config.toml
num_attention_heads = 12
num_key_value_heads = 12
hidden_act = "swiglu"
norm_eps = 1e-05
rope_theta = 10000.0
parallel_block = true
optimizer = "adamw"
lr_mult_o = 0.611
beta2 = 0.95
schedule = "wsd"
final_lr_fraction = 0.0
batch_tokens = 65536
train_tokens = 553600000
MLP neurons of a small language model. Each row is named by its layer, matrix (gate and up: input weights) and neuron, and shows model dimensions 112-207. Each number is 128 + 24 x the weight over its row's rms, rounded and kept within 0 to 255. Numbers have three digits each. A neuron's up and down rows have the sign that makes its largest values positive.
A block is one neuron, or neurons of one layer that tend to fire together. Before each block is what it responds to, as a language model described it from the Wikipedia text at the highest values.

Description: Split-word opening fragments. Early subword pieces of longer words split into several tokens, often verbs after "to" or parts after hyphens: re(allocate), in-el(igible), centre-for(ward).
L5.gate586:101144144142094107162127103130115126086129144097156108164170137188107159062151146140113169124125116133137111137158128178137128116117098127134160123065119151110160119134112107116119162135159153106155112133107119140081143125092089128148142124155167116143153140124125120104149127129116100084
L5.up586:139130123114093137131119115161134109120094113136104153107116120125124166103092177105128100093169091139154134124143125114115137155126107138106133137121140118129143117146140172104101107166069105116181149127094146129107093130128131138150140164118098142092078163137108105128147099122101083138

Description: Word-initial prefix "re". The split-off prefix "re"/"Re" starting a word, mostly re-+verb senses such as re-elected, reappeared, rejoined; weaker on nouns like construction, models.
L2.gate124:137094141189143146146091151148170137152117120143179114133116110182154142113166089103104156155145163121080144166093119114154112132136085118102152183126126134098148136098099131086147134158151142138115145155118109135100108093150110117159133142117170118171107146082129167115132122106072124119
L2.up124:102104178192167145128113133172117144163124118147149098100144139098130139147174164126133112111163141150085151133112134118169157133119116168067150135116145136129156111096082113087148090165118112151095153148111111138099109104128098087115166156130165144138141158156127151125120114130156127140
L2.gate181:125092099157155153140138154109118142097167125137187149153150122186135126107157166175165127097138090192165089117155145125129133182167152136113127136125098133143145163113142115150136149110131101143134135119134132145120083141146117129132114145103120136188119136148126140097158108071122111135
L2.up181:128087147126168137142153121117130102124151174170148114124151125151124115137138188135123151107125129117131144139175122133129168139137134143103154097138105098137134137144121119170141175167129165157082095163133110080188151136174114075176109153105130157144116169159149089126163065101149135109
L2.gate193:139145078149107140152100114110104157141103128156116145130136103108118105115117110111132085177117082121187110132132154189095142124118076115108144137136129126120108131106193163114153089107130095128111135136123134174103120096133126129111125123131103146163079155103119088151172162184144144131
L2.up193:100136110138162124052125099161154137105149132151131163127103127127115114140129119105150144082089138143124108154168137106126069141165142123114152118124133165143163107087128109137166164146120129148138124092113110180096168152140134125146081061120153103145146124176136156105163091158140133098
L2.gate464:159162123168106113111119156141134154127107127192151127148128125125125089113139115099146093153140165089154127121117153137139094105108164130125114133129130200163153088099133121116161137133129113106126140095100153146135110088129080157138186141114144123142150116132134149137138141111128130186
L2.up464:116120167070155148135066111180142133113092108161084161121129083133095161104137130116102154142134076135152113106112137151118128076106097135100135124156130138103156119134104074152104088095152120165099128120128072106102117126095107145165141152153107167092114141133105091110094133162153143117
L2.gate694:133093095142114129129079060122128130121115136115132141100099074108081183132113095124139168091104114134113142107116120144137142104141126125103136136143144095110131158141115131148074104109084135130121102157133116145132111108131142178106098117104143153162149123178099096075115121152116104104
L2.up694:142121165123120149139175187119137100078138124138109104132170157097126115103110145123084110127118159092146121161127126117168152136158097178103160168095105119083101148162101121138101110113148093163137172151161135127137115114126118086131161149124109150121127171131142105137133180131109090114
L2.gate734:143117096124130157124085119145108141145152135088167133105112141135121141187125125151109168098103075126132114168104142123135100104147121129104130114158132126094121116129124081143158139126142131098141127110103088084120107145134099157145135123142152133124103148122139154100121147144159093132
L2.up734:093094078116129115113098104131116140129089147112152172125121149117112135126145117186088144134116099129115093126113093129147148117165141146082126122188137095149120131142134108147157121170130129117097152150100134102109152098138108145137119138130134161146096164123152108106127111172133176123
L2.gate765:150164124108073090141161104081125121082153131107134119142125117131127128132135134117134149126146120130151155095131118096113092180117095132118177132102146111157134176129124127036107133154120139095095138150114097066088153140181137125136096121095159106135121106128156150147122148088091114116
L2.up765:154096102168119128147147111133126084127097117107178116134113142116126141101123151119166160083119124156121133171115165125165111139116122100130148159122099133090158127163111125129123129149086113163135180132148181151120119138112130153143164169107113105152091116161153130110112111137119112180
L2.gate1039:172137147082153117123136073150111098110093163111146125132109140162119112145116123124115148098131165087107142102124116183147144130132171130144129141138101100125146080146131114122094136167135155121155091147137161083100127140173138102117093133153125132142142098098104133088133080122117133121
L2.up1039:181098125132122086122129125094140098148121109115119114150098070179115146166154117096103081095098117131116122109133138106117115143157145064126104125166135087145148130148135165126073081148144129128126115108116163131184140092118143113107138168132123114116086103160100090131161143137081114169
L2.gate1073:125131103117141154135096139095129113145108120124092119099095098136137168109154166124132195121111107130123158147100117102183137122161118101139139145125137123112148102105104101102140120177101150149136129131141140118124102118127103112087145161096176146137149146132118152130108128175143134138
L2.up1073:137097094135110135127154124078110121114128109126112164128125146145128106127150142117155130153104106146112134183133141141156101150121161150149151147119128113137164114145101106135097088112144139139145119171108130104109150116140080114128135133141165122108151145134152139088115140132056102148
L2.gate1245:134142141152130161108112120127126123084119121156123119112165155083104145164140129106169100164115168152148124128149117091150130105135069130155096153118132124136123162146117149117155155168084142110103124190132143075120160165132114148160126120114156122080092133114117151126138118160167145148
L2.up1245:172106123103121120125115075130139070109117123125136103085134142137152116135147141121139139135163129121172145144103118115114139155104101121133127095112136155099142145115162152076102107108128106103095143134120139106144103167101121138119101134164148151151164125137124167115142122134157113113
L2.gate1390:104108083133100146107111109109114127108143146134124146101147132133124109132098128155148172112128132095158134193169152113148138057115142118140100168102106142143145087123156135116127126116124177131072134122121174120146101112104104160139145116173129124121151121124087155099149131130162157126
L2.up1390:096086140122129124094099134156073095170107172128099138113138133139135094137090112096126136139085149128125133095107097077176123139168147134116111139144135138176121129129154094125116128102115143141116162119143158175114089101086117118091140117103144179151120102111132112129137091111125122174
L2.gate1533:129143137091124127117071157122100174159184122109142119107120082123116118158131106128128150126122117142129147127115146152143138156104174118102094133123128113112105087166109137160106135115134112124114143096137130144135098097193115157092134159145110131132073154140096125107130147106118159118
L2.up1533:098156123160142125154143133108099124131115131137105150089127132119102114110149132133120169140097112160148166170192103135152178096085158139157104157121118135043118105122117149060119110112094136131166166111146139156150091130130140135143129161155140135092158133112110140151141160126080137121
L2.gate1580:135142138138111123150137109135135107123157117110124139135127167113113163161158146146107135122172100103172136127095147113129153138130165106131106129107108149146148207116095133071131134128131119094117115126114093077130152141121130110106105108134103131112148179162138153083131099130168140121
L2.up1580:153127093150107139116157102143170117118096140116170088114144120153125121138174124142161127110141124099145128101132117134112108192130136174157124177116083140080109135148116105133149118134109129155120141127137158159127136098102110129148121155119145131141143108124136133113151131107102138114
L2.gate1689:136102084108120115155102137156101132112119114140142141096129107126143129098082117110129165101120112149129184167160182153129105134139130147084126153138088107107158135076089120088136101135139137097145181160128155160112072128113116135134139142107197141130176179115117111151101114091126112137
L2.up1689:123153107143120138123157062133130113135117145100089101133091152133121139141138132131158138140100169118121125137148104099132131145134129130118100083151138100104135167089103115158108125171154129091092133122109103125134129144136141131140131125085126103189136079085128136151110133115130117106
L2.gate1883:124123121106138101078080105140133194098107144156132123136145145142130109141140118111113129126137188108127143141144169145157127124152143144118109125131140101136163103123120141169088150084102148115161124125132161134138166126125119134141144170098182129180139110135167156114164112122124150146
L2.up1883:117151151133148152107101092134087166085121091164133146116119151159115154137136132104097137112130107139133133152123160145140107146140160155117111126147120088126106089095156089170128139126133146124128141076153148163107172136113099116126132152156177145168099146169145107160153127089097091113
L2.gate2039:095119108119097131137109112079098124151184116124148126132115143126134116122142120120117147132086117141149105112168081114140105148131147083135189124109145099092133148113116111154118111097071137147152124137101125173132137147148164120122076098119132157154138106223122066123127097144089170118
L2.up2039:124113136105128118138134171158144116134081143147149128139135114119103107141144094150144130142131114123170150092152125178120139139132162123137133113135119177119156134133150092144090099137131131192141118091132144161206119109119115073102102161096106132167102167117099102085137126151148088095

Description: Work or entity nouns. Nouns naming the article's subject, such as film, album, EP, series, company, club or temple, usually after "the", plus creative verbs like released and directed.
L2.gate165:137142138127121129139176141178204174142112129060131170155130118121120117139093136116119095131110124137152105107143125107096120131116111150108129111125149117096151104136108120161131114125138174167139106176120091150152134149101115130123127168142116109086130134114124103107171126126131119108
L2.up165:106124089174098115134158096116140092130085141099118115056184142090136122123097142121149115119106121097077135157133136133098125114140140122140148144154118148115140095118138098111112124144133119100119177145155116108177113119134134133136129173110125120108091144110156207179133115131145122133
L2.gate343:121140163131142126124133140092113102130137140133147136147171123142113155108147111121104122111081181190149150079144130155095152100124100115118132117146132139119143127138134176083108141144141136107172110120103122138123152122151119136146124105131118115161162113076137109077151126123129201108
L2.up343:145144145110124103104130164126114115131152122132088089151128161126133153159158122112151158136117115137165182139123164162137107117113167104070097156145110113120109144161113125092146101169110141120153099136131141072133127139135109093170117127104174112109149140145136147108163104104128132110
L2.gate436:082069147158099147167174109119110142103146132127114109136121153158133106110091154144158112080162125126185136101123142128127064132123119110081087116136158147129147143176125168140184113114126118132132148114114126145123120120129130122139147102137120124109170111154147105148092150154130149137
L2.up436:089129140108141127129144119144105127121131145145121158111134147136157111070116131142130148140121106136090144141118134137130145127123085050121106118114118119091162129132128136108138066113123146082096179090174140150169110098111120153165179124127107131079119124125172121162091092107082102137
L2.gate577:117100112151124085127127108127134132153198151114152120156162135112122116158148143115139129156137137125114169146122111105142138083105112078123192147102118149156129151153171110158168125142115122134151120125131141099141174131126152114111075152095115099163168139195110087134145133078100153120
L2.up577:110114175139095105125137127103123130107169120116142075138141133101150160166132151122101121147159152135115151178109129117126139105095124131161118124068112201141149151120110125144109159181092161119133098130116157081144145114114169150156125150133157106138111107179143095124094114132151117152
L2.gate589:124128068128157132157134131132163118121124112117112136188155154162125127086171131125164081089137145136129125117121109096145138163130107084138130139148144126092157139124178171168137135160123133151128099126089129129151128132176096123171088140079132122159076108121135150135159130102144127110
L2.up589:104157125151104104125159126136123122099110156135098168102146125125119154129096134135121087148112127101138100117102132131156154125114131128129152134147135135092131114142161107116134142130123095121139116143176139159163163153144100091121115107087182113113104128177195136147124147126193112118
L2.gate679:172144096164132179152143131109131081149126105107152145115133109118158122128108158153122148092100102156123144124149163122139152103112160129110123143132130157140113065109117129097147130123117127097102121105132133133136115132117103146130103109144102129135116153138080173131153082115144175129
L2.up679:100117111136125153111129111108107133144104157105122119119106098114098129142105076160125164118140147152119119157148134103140144129137118161114156159109129115166161129158079124143116122093084156123119185180121139135156098129112132137144075126133129143132137095100140129102150112092106088112
L2.gate689:172153147115120192132143084173128168109159114127129156150141118165136131139104129120086141069091128112178087099129158151148109120116162123138133127110105083107086148171161113150111135119127147125148142100131124146137179121141129148114127120140172119148130127154131146155117101067160098119
L2.up689:118144148077156138144168099155111119135099108103127165115126157126123122124110161129142135086147103154154096097130173177182106134130132111100099148146076101094109141142122090147128120140152148148146118112110163146110159157121143183114117095162135091170115104138141135119089124105150118143
L2.gate699:096144136077127129148129113088168127123112098108085139153087114099123084088154116137108111143120120176134112110146152133172121148115076135155140138150144088132089115092097094091114127178126133144139097146149123149094127111154141117120137175124187139093080148148127119088136139128122105074
L2.up699:113116177107122100114121113117188110101138143126102133141141088108122120125107135182122142157180178152100126186109090135173127102132089130184148138132078149169171116114115109144140143155113134116144114149131110128141155127127124092095124114120112114148110126085130154137095105142121151116
L2.gate788:124166169128111093127129154107105106111141102138161116164078116122137130121143128089123142177121125112085134104130110118146043163136131134150117091150123128119090106107133121160102115131115158120124133162163169091163139115153118133115188127169121120142102114125132147134153073134063154081
L2.up788:134120127125139126124103088135145150105117128177101165104152110135114191113165144124154174115166122110134155087123167100100147157122107128167141160077115135107125091135099134067167119108168125103150106140126105108132091134096134147116127129127129101073140158122139120115113102143124146162
L2.gate1547:107159167154135113147154092162092161142145117145107125157137121159130102125109128081086130130100144104141164184147175111156140097091113118147112148122088124097122136127181136141166098136108137143137147108100174139131175139113127129146083167127096107166163159100172086139126094128110137128
L2.up1547:092149186137154126127153073113115111086131106153094143161126089114146111138130107083114142164126137135119149162145179125149150111106125136113109119155106108065100141122126101135142100137126134144140162084137141136130149163124109107157104145157070129176144111119123113109130108112132142155
L2.gate1733:144122170120132126110096172126075136111132116129128131094154102153138076149150156091132135146085168151118143124129141120127133102092134180115138125137093133147093142118146128157138127161157142114151137155140117098109153135122122110142126138104131140149121145135115142132157095102168125120
L2.up1733:099146089185158111077150130125096090133111120124152115125123157114123095111140143140101130105161161127156131140127145127125132185116149129127161133129096122118186120130107133113070137144169125131143119111132174105137109125123108088077106153160102118135142119109156174135117126176164133208
L2.gate1801:120096137115133154180170162070157168115159168152112146115159133084102131097094156092096142140127111082123124077156157122083122121148155121096165150146127087125145128153091104163128128135115115141146157169122126135129160093143175142126144090115123135145130138112147164133117135146167120149
L2.up1801:123143143134109135142144107136110103144090118104130123123111146142117132157161146124134128120098132132148175146164160149149124117120073140150153125090180116066157108122094171114101106153128120148107089150134191100140173159124119098130139118101138093125139119139097150118183121127106112132
L2.gate1941:118168108163126106151141153110115098112139126116116131119130108160142138126116082140103106132066109156142131139152161150111083098154110095066142172155154179093132154099118108102116132129106119072168091071152099113122109116139142121145135147158126114138157074115128165084135093078080133110
L2.up1941:107094147108089118139159106091117149140182131138087137122137127155131133149169128142139131118124074093104156162190104131099114143101126118116137084141161103121141105144114100139146184179119134114197101103133112138154140087125107107145147120093129142124110138134160110142097114095108124166
L2.gate1978:157119165124111104163139115135133111101131087116095115131122106122130133088101095130137153125131193097112117094174142140147112135112101131163133076097141127102133165155092135145144127101109152102102137165130171180118149092103154132119072148120100151150112145134094109121127151145167192174
L2.up1978:116135184111117129151145106157119105121116123128125134137097156105130091128109090111117108128139109132129114111155156138162096138114102095167121105108133152113134174152150160123138069129100107086165139162154104168080095114113122076101115126163157139133130159130126138139120154120110131128
L2.gate1985:149099137142052139143137124129171138098144133124143130131107130127120132113135147125081175161129156099127184123186154141097090101088089124106131138099132141102088132116102197124141119160142189143156119097129114111112124103116121141106114138133105146143131120174175131150161140109108152124
L2.up1985:122115142109118122100149110134164137093165124138140117106095142109165126154131147109109147185166120140125190113146140116116136115146107113111096099114134097105089103120123154155132161192134156187155095093169110145140139130152115111094157159161086144151146129154114167132114138118140126163
L2.gate2027:109120139150100109138144103104141127106106138104132129157101116108101134151084130114105173188105124128126125162140158115127095113085089151131163120095158190113095156135136154055153122114107099162142154130147178134114111123148145159135167111108163132150163166104124163112136125100160126090
L2.up2027:115090148066127144102118115112156140131082143113104124156111144138124115143126133144151141145086169130127126116137149108128141080102082135108150124113130126077136125121109122129097114161095120113184183106122122112134124138139108132125124165108120143057128130140152120102160098130130118167

Description: Work or project nouns. Head nouns naming a study, work, exhibit or organization, often after "the" and referring back, such as research, study, exhibition, film, company.
L4.gate67:076143130114163135109131123127168151129117178161164142137119116109150152102112164099110157165131128136143139105102115123123117066116168105159124090104127130140114138118117142142117119141143152122120151113134098178127183119135144165127146103102147136095112174129109132118200097134127132131
L4.up67:107129123089142105098126146153133153139102126153107191127134133145140135148128131137108150169089108052118145099139123147142112116148157117148151088132122106106110112166128150172090106159136101143089091119104105126106122131132110164114106177060179109124138138128138112121101105153124165096
L4.gate367:113139115120089151121121115148104122129155184181156102115119122147161153149130122126144133125173131152130182135179147104119099124108134117138124124110117119103141090124116149170135065131115177160181140116154114091118124139134127154106177105135098144154169143129117161117182131117156136130
L4.up367:114148145136129179137135133107132139123141147173088132129114154107133111130150104120170146086119127143130125153137169151159105150146119106132151095144133122130125114073129113186146136164122111145135178085117162139139132161128110158143127100093145111138125147139114155110190096163133128128
L4.gate738:098103116156100131115132118099149180158112136149137110132132147132141136134149152099119138152116112097131136107119130153129102165079155086124135182122076089140129131158109100146129090155103142141149191108103145116131146155130114134117151128119092146135110114115156180097134146114149110129
L4.up738:125183106140142074117177094084153149090137127119097132096124139086133169109134130129114163125153096114119107124137118131117138091190073151104145158069136095102104126092118087135116143175119140112112155131173124107111102112129138055120135124130127169116135154155160151155104084152136111141
L4.gate1428:132096142158105161149160119103117095106176094171151121117173149126122148164150149131132132114169134118133120128156093118154100139113104122118105170129120175132120109135148082103122126138103139160136145069144116102152102101171109132104114162104142138103115140159155106114116124109111126118
L4.up1428:107141101126112152187145070102097122093148142155158129130097159138136145095132142142099107098120158145107146145113114100172106122133125093105146113091163106127123053128127156126113087114094105128104134136134135127146141122154076106129153164115135119127157088146169153165092146106116097139

Description: Light, plus word fragments. Mostly the word light, as illumination or weight (exposing it to light, heavy and light trucks), plus scattered nouns after the and mid-word fragments of names.
L5.gate1311:126125125119106118141147116100089130109159153108170117095132105121114107135108116145132160127075147119116146111144143100153108083134140115127117147079180135154122123093178100115152131076135124146111151141138173122147146100099142139133137135157136130097145122147139160115122161125089151168
L5.up1311:090122133102142089113131122165153116071131111117149111151162123084121147146077121110076102150124120117131116108132124105111104139128147151121109082155082113118116165158184182084182124105113132106137086108128120138129156168144144153179132124148117157124088114156114121141117119168148167114

Description: Opening piece of names/words. First token of a multi-token name or word: given names before a surname (Michael, David, Robert), plus prefixes like re in re-signed, rejoined.
L4.gate315:126159152138135153117128113094153095133130138176116155130137127154130141160085115116097140170162131116132123099120109135130142139103112087158133146163143141108126162127111112075110137117106114158121112132076133106125149128080182116132111107103140091134124156124094100099124152114081121105
L4.up315:147109125135123110135142099147148124170133126149169145127160123167135155154131187131140112143148111117115141114091109137164130106094185146136131183092118159116100145142086143078123122157139142117146129109146118136119092159141135100172136120081113131157120177120137095099154084117115133129
L4.gate1298:156100121085166126124136100117118145101079109145143119153173127144125128173164120112109169129132159099175163138112088099146114157117116160131161155089122123095140127127119094118137134168174134110100138146143172146116196141091119128103148138136114129131086130151107147134099140157121134134
L4.up1298:118120153118143128156127118131128106092173165080136157143118156124150166147149158128140127148099119133162130132130124144117127160149113143158132174070143173151116143141164144136127152152146153134112111106159069126169128139117129166131145150114094152146133109122153120144150077150139124176
L4.gate1397:107138118152110100120141113148140116126140130116132116090151126150127126107108117117115132210094149060145124150116186149157155120089106115123181148108127134136128190085151123156141083125123158138162139166123156117124125127133109148144085122100121139112109184107098157156103113114125113131
L4.up1397:109105115105153134120084150128157148101132149114088131152147114105133129104081142127143124143112103111127126086149100079108137126147122145121167160109100162165102155124128146146184130112117077118197128140080109112155142129088127097122102143102116104131084149058107105126162165133111129100
L4.gate1741:063142148169115095159126111136146113114099163134165148154131108141107116106169165125137119168139112130140106126134118119097090149093146136110111145134108126136108100105155157122130136126126100145116172111148150093166138126156107108126143111117132171114156163116111159073148118144089127155
L4.up1741:103099111165150142136139107124141109114111147152104123149143115130145114185131111153192114080137090128173157140148135128168168141119134109107128076166105138069147121128121136154167119112119111198096154141139141167159099177131113164134083093136080094131087143142142107143138110135130092176

Description: Word "light". The word light in any sense, such as light bulb, light truck, light essays, plus scattered nouns like number, hand, and H in formulas.
L2.gate92:112138110147125157139118124139144108146150140152145119126170181088125123113101138127132113107114144100120149112125139131152084145128127133130111129105096142082156129097116117138143092140126145108130147126144159092118083136158122146126096090111118147126123140097113180111129110146172140123
L2.up92:081122153129151139127114141133143160113106130122137111137078113118117124093144114168161153133125134151158082127108152137159156153136138094113099147164150122130141119142110142151180170125116118104103135110124134125110154100111151140143133130159198127097104117127105093111145124087087121136
L2.gate163:133136132116104145147125102160089138144146139129140089140091147130112135135113127115104137109154147155177131158128151107150136088133070157156102102145155102128114174098159076107120114138114140118085110093153159138117110136113161126154070148153142163132089131151104154174142109109122088118
L2.up163:127112135141156148088175130105136128118110168146143144147161151140123132138128160151131114089038108169133150108123072172130089158168132131132117149140102129116102091111129120101133089138124156104162072139138092089123169138080112127113102151151168117133162123143155159098113149139179149141
L2.gate247:115112162095128149167130138113129153134144140124130121137124146128120152088099150186120135077153153126146177109174173155123116129131151137112105119128136130184116102153072123061106116150161122120112089099125107174139084117096137126138114155121117170118090136154091117101140109092102106141
L2.up247:111115174111131109138112139162115149084108090129107143119119131140118142124154160145145144115134187152139132139109095071129176126160119073118125117149139140128136164123122118129111116131101157096115093089137123139147096121156153154151127143094120131107147096163181128172129127093114111141
L2.gate342:159171098110139115112107157128144093124116100147151109115102147117075143126107044112069120096134117149132102127114125111138130131152126162145105162145118170097176165152139082129113144140122132121106147126130117135132158104131093151128155124126151123149107152138096156082144124114120121100
L2.up342:165157084093121077118141088160158114168079160155167163150109149096114126112122086135096101141147135112123129120089158104137140152148150141139105151122141118101117135103092088110114098091144115134151108132102111127136112120117157163143078133127094087125164125160087151091096115130133158110
L2.gate391:115093132154115141093144119100136149149173116178162135143136147138125146153115111182179148117122164137096121126089101071143137125102134159190128174152064106156124108108091124092129121105153129105135104127102131121108151101095102141155135122109157128099133158113187168084155112119127095141
L2.up391:112134115125116116132163138154123123156131111145160087142146107134131102165147141138135113100139134170116140136079143095121144141134164092158102161119092136145123155107105144088117090121118167159138133101146152095123151059153107116151083132138153110087200081090107132130113133121104167114
L2.gate807:087135155161132094107132093123095121141125116166158098113114103129132142139105123124126141092115137104147143101134139122105150138163142151122123124121124154115138136114176142118139129115110117132118182128148134124115145095116148127158133121161143122119123169101142149130142141146119150132
L2.up807:118118128144116132098141106125144103106121120165136148090141120097127165146083122107113132111135075098108158142130128121124160142149058137137121134140100112107147121133116107135130162177119120135097162099130086119176159153131157103132097145097137166133126159139159114157112166129119082130
L2.gate819:154136106137100121141090104097112115104134166146120135131101167109112125163073146126138110117110136083106124171124157088087114134108079146131111129124120122142093156132152121100156120141125146140155157140136158105145165142081128176150127177148109126125123158127105185164167117125133077138
L2.up819:104135109140118105122151118157149108134078118107096140157137098137123158163124115105130150154127091080071114135132122143118117125077086119099120162163110151118028110130152107150148103087145130148150142113158170092110148146107059095146153106080136096116127133162127155113113138134079093117
L2.gate825:119154109120133138081104137143128132153144129128147080107173188136116088133155161139180136087128141154117137119122123131129130108091106127164129142159120144111128121115139116152153145167107130099128051125109167132124111089126127160124102156135125144092103152123149172142117139153097105123
L2.up825:143099115122131112111158109130110150119159083176127128137067131161129157086150093103148110110098167123120118129112119125159116098107123079095106128123131083076128120111119129146126087076121130148178118133134109139090138114096114135135113126131124107123101141098120155135137126139149125105
L2.gate1349:091119140121105115091076110144082131130144107161094169154136076117135159138145116074147111151135112139124122122142128127148157079104119128099138152122128114091127120120147129117131123117125080133148080141152164163106102144106152080130146114129138169179161148140166118161148109115124115155
L2.up1349:122154153058145152090128140117131110124133111123132102141127139138135169175140138153103152129152155104181145116156126134117117123101113134135134106133119085123142109114168121046118104121129158116111128141125128142141140135132172102134112153123163123122145140148159129096128154124120124102
L2.gate1428:078130136116128138118183087147116101146132164129092093123121113139143118126122149121133138123226155174108143137179126154130108129133113121157125132110086131099166165135133147125115112106147146139105122149181148169154123134088118092142102132140136134136128178132118121099121131101122128119
L2.up1428:105100116154149063065125115116134116145139106117111100124111116130154114168144091119131128106120101126140104178077110148137129130086095090107134110150164130132147108119131115148121126144140075119094164104156118175146145153098139108125169113133116099128119128083122134193161124156178059147
L2.gate1484:130108140125115144143164072144110136160128131134108124163093137163122103151155140153142145113130141143159100130143128155107116102142102124142088102150156099133126105131169135191127124133088190092162120121145162145088127137134123091142086144138147182152113140107127127123136111136120170173
L2.up1484:131134158156139148126142164168129123117098108134125150104116152112121134120105153132132122163082136144136137141137123107081101087133114129151093143125111130077132132119134155177121082161144179113143086127148153093078125109137116163128122126155139122141128117169095160123168110117089137174
L2.gate1543:121123112123117141152140153112114118165135149106130117151151148161129116137085121141140129147096115118130135185079133111113106111130138127125110151160120153196111133081106103100188124120144122107166133135139140125127171094112085168160115114126183137136130118138152155124130051130096154104
L2.up1543:129143075115134103122146206146125124175120112138147129168120169095145123147145125139108125134116126123118116152097140085128133097122191138154145134127105165153099133100113104100147141117181169131164147142167133134147114109161116172148110112148159141114159162168170175144121141140130150145
L2.gate1563:123159139127121085121090129128147129183132113154126108126147122071112146170105115110080128148116108140117121099097165101143149138153092131107084149120154138144082119127165129122130122138115113114074162122177168103094125103138140108123159114143206138153118150184124167092142138150089124077
L2.up1563:142140159127122157170088141127097129124099094142147123132138159118101098141178096121127123132103100111108155140120171116143136101124128124099101138127169127133167121066138110113136126139127103069091130149097143124097132074154144127156164130102148145146124088156134171097107102125122142088
L2.gate1675:145154081147103127117119115126124151118161092120120194121169134101121115119112093158144133119098087126136112141124123133173165115089116134121130110137110142117119110109171132177123146077144120152175117123168114122164127117161122128164132107113101140147147110165116144087149081085140105119
L2.up1675:124157076149129138092118157168128112137157105093144140084151137135108125119111140177123133120094139106132105182111118110175144166115128183131119136096136114108101115105155123148132151121125100144137122081128140183150158147138107139131142171158119127109171130157136157098136102075068148104
L2.gate1676:117124121070111156128108094154127140113107146161155128117148131153146114132077083106126119109114125100150109102135148108192121157120133143134102112140137160128155111158146132121122134121138120165139162142124167110075139130084116173169113122133111136096102144164162114134139101135129135140
L2.up1676:160141130135127138142107133166130103137150126145131114062178120152140160128129101140091103103098145144156131095156121123141104108167134196173149120106131126134145132130139140100135140161159131171150157127149144119142181111159097175150125150139145105126121124133161145104154127121118175136
L2.gate1691:158112119107133137141152145124102135161112147125110136123100175104116102121114138124104109122062200094130113089105130099125120134135147143185174122120111120147148151097150100158115144127136147144127102138138127118135170122119161085147067108115150129115093129151137156137139106110149116108
L2.up1691:096116116127085147105122134121103146114093166151105109085141146124123097106115110121148106126082144145134118089089107092124161140135111130110173130137100170165099151115141130138131147059163144124110121129117123145114134131096105205152134146119159156157124093179145160092161132117122136136